Part of a small language model's weights.
Size: 8 layers, width 192, vocabulary 2048, 4.35M parameters.
Architecture: LayerNorm before each block, biases, ALiBi.
MLP neurons of a small language model. Each row is named by its layer, matrix (up: input weights) and neuron, and shows model dimensions 96-159. Each number is 50 + 15 x the weight over its row's rms, rounded and kept within 0 to 99.
After each neuron's rows, "fires on" lists the tokens most often at its 100 highest values on Wikipedia text that the model never trained on.

L4.up366:62 50 48 71 37 50 28 56 67 71 53 50 39 35 56 52 29 33 40 38 47 92 50 37 45 59 30 25 20 36 35 34 39 37 28 35 65 57 57 34 58 42 43 36 01 67 46 48 67 24 65 38 40 43 43 62 28 67 43 63 56 56 44 49
fires on: "c", "–", "ch", "|---|---|---|---", "it", "ip"

L4.up4:60 56 53 78 49 54 20 25 50 47 72 68 40 42 39 52 30 76 34 55 38 37 66 37 27 45 29 80 66 42 66 34 60 54 20 49 41 54 57 66 34 58 75 53 52 49 40 86 49 54 36 35 33 62 39 40 49 36 40 58 44 71 98 57
fires on: " |", "ar", "2", "ur", "her", "w"

L4.up761:71 29 68 41 73 20 30 41 69 72 47 64 28 40 51 35 73 46 25 45 74 43 42 22 74 47 52 63 65 53 47 59 52 68 78 46 10 44 60 35 68 59 79 59 55 79 39 59 37 55 59 54 42 51 45 24 60 28 60 59 75 62 57 52
fires on: "ou", "re", "ial", " le", "g", "port"

L4.up562:78 84 50 47 42 47 72 49 57 50 59 64 46 49 79 62 75 61 52 72 25 39 53 30 43 69 42 55 51 41 46 64 54 71 43 44 16 57 62 64 37 31 66 70 35 89 44 55 17 57 47 43 33 64 34 41 64 37 49 46 57 34 46 74
fires on: "al", "u", "om", "ic", "o", " "

L4.up546:54 58 57 31 38 66 43 99 62 40 45 29 62 44 60 64 28 37 44 53 48 75 49 43 22 48 29 43 60 29 62 80 58 63 37 78 38 37 91 48 60 35 19 62 57 46 71 48 37 37 54 53 26 57 51 49 52 35 79 32 68 44 48 68
fires on: "is", "al", "us", "o", " first"

L4.up759:67 42 47 88 33 69 28 56 40 34 53 66 51 61 59 47 34 68 52 28 41 49 72 59 60 33 25 58 57 69 54 47 29 40 59 27 47 46 70 32 41 36 77 48 64 40 34 65 32 62 47 61 00 78 44 40 35 56 37 48 43 48 44 27
fires on: "al", "l", "el", "med"

L4.up585:66 67 60 43 50 88 56 54 43 59 37 58 03 26 29 49 40 66 32 50 67 36 48 59 65 54 45 40 69 51 29 54 65 37 55 78 73 57 67 46 63 39 82 50 35 45 75 40 48 55 25 52 53 39 37 44 85 32 48 57 24 47 54 61
fires on: " C", "'s", "c", " c", " conc", " ent"

L4.up280:77 48 45 59 57 60 65 58 52 28 51 54 51 52 58 56 45 39 46 26 90 51 57 63 62 40 56 41 48 32 71 55 73 55 56 50 56 47 65 32 29 68 55 36 70 42 26 31 61 23 34 49 46 41 58 67 42 60 55 24 56 56 68 67
fires on: " ", "an", "m", "em", ",", "land"

L4.up167:48 58 44 15 62 63 63 66 55 29 30 71 48 62 30 59 25 57 51 45 58 62 57 29 58 55 39 39 45 26 35 91 18 42 77 33 47 52 45 55 55 50 41 55 69 49 57 63 68 48 26 27 36 66 53 63 48 55 49 35 19 56 66 42
fires on: "art", "ic", "it", "est", "ect"

L4.up462:53 35 86 31 55 60 82 37 52 58 56 34 37 44 65 60 55 49 46 36 63 67 31 48 66 61 69 50 30 66 53 45 29 63 49 52 46 59 49 56 72 34 48 41 39 38 39 66 60 64 33 21 47 56 61 70 53 56 58 41 51 37 50 50
fires on: "l", "i", "es", "at", "ce", "che"

L4.up509:67 57 29 59 47 55 76 46 49 65 19 46 42 67 41 59 69 69 49 53 62 43 66 33 74 45 49 28 39 44 49 41 51 19 53 40 54 60 54 27 66 35 30 16 51 38 44 48 18 44 59 33 41 54 31 63 69 58 54 30 61 41 39 70
fires on: "K", "d", "k", " own", "se"

L4.up361:43 46 39 52 35 40 58 35 61 66 58 61 48 49 42 62 93 57 39 58 57 48 71 55 24 40 71 66 39 71 54 37 25 37 50 36 49 60 61 68 43 31 37 43 16 46 45 80 53 45 70 41 50 35 34 92 56 53 49 59 63 25 18 67
fires on: "w", "eb", "°", "ad", "ent", "el"

L4.up755:53 43 48 28 54 76 49 26 38 84 58 35 76 43 75 74 62 59 27 33 50 31 40 36 65 43 47 82 39 40 72 50 64 66 42 12 28 63 43 58 39 36 37 55 36 69 48 60 50 40 54 53 67 68 32 43 53 31 83 36 63 41 49 75
fires on: ".", " inter", " p", " acc", ").", "ter"

L4.up611:40 46 68 59 63 60 25 27 36 51 70 51 50 60 62 37 79 43 21 44 64 32 41 43 32 56 68 43 53 27 43 57 40 64 49 53 78 37 52 58 38 42 67 49 44 36 40 53 49 14 31 55 23 70 88 39 41 67 86 30 64 32 70 71
fires on: "ill", " result", "oin", "al", "art"

L4.up173:22 63 65 63 29 24 70 26 51 68 34 37 14 35 34 44 29 42 60 25 39 45 49 58 42 53 54 55 65 60 45 35 64 42 30 51 30 60 54 20 27 48 21 47 44 45 50 64 65 73 49 51 26 29 47 54 76 60 36 38 56 42 62 71
fires on: " r", "-", "y", "r"

L4.up113:32 73 56 59 66 57 60 62 45 61 46 35 32 20 41 48 63 48 38 37 40 53 43 32 48 56 46 34 68 64 44 39 54 39 51 51 64 39 77 56 28 25 50 60 58 20 83 54 40 70 66 56 65 50 43 29 65 17 72 53 43 48 64 54
fires on: "ow", "ear", "nd", " for", "ver", " describ"

L4.up705:37 70 77 40 60 56 61 17 56 34 34 52 54 55 48 32 55 56 41 40 67 61 59 60 46 52 42 49 62 80 71 46 34 43 48 20 49 68 60 55 47 71 70 34 63 24 58 43 72 51 47 53 50 44 42 57 33 50 76 41 33 60 58 71
fires on: "at", "il", "l", " |", "th", " "

L4.up262:65 47 68 76 53 55 43 33 54 60 34 69 39 35 53 54 64 38 51 50 26 34 49 80 60 26 64 50 71 44 51 30 71 75 18 21 11 66 44 43 15 36 59 35 29 48 29 63 65 48 65 40 36 32 48 64 50 90 34 47 37 42 43 51
fires on: "an", "am", "ol", "y", "ar", "ug"

L4.up125:36 52 67 57 19 39 37 49 46 45 48 59 41 61 61 45 58 66 71 47 24 58 20 30 69 33 60 63 60 61 27 78 79 60 61 79 66 53 63 44 53 45 46 44 53 26 38 39 43 51 74 52 39 53 61 57 67 61 36 24 68 50 48 48
fires on: "em", "qu", "ur", "er", "e", " 5"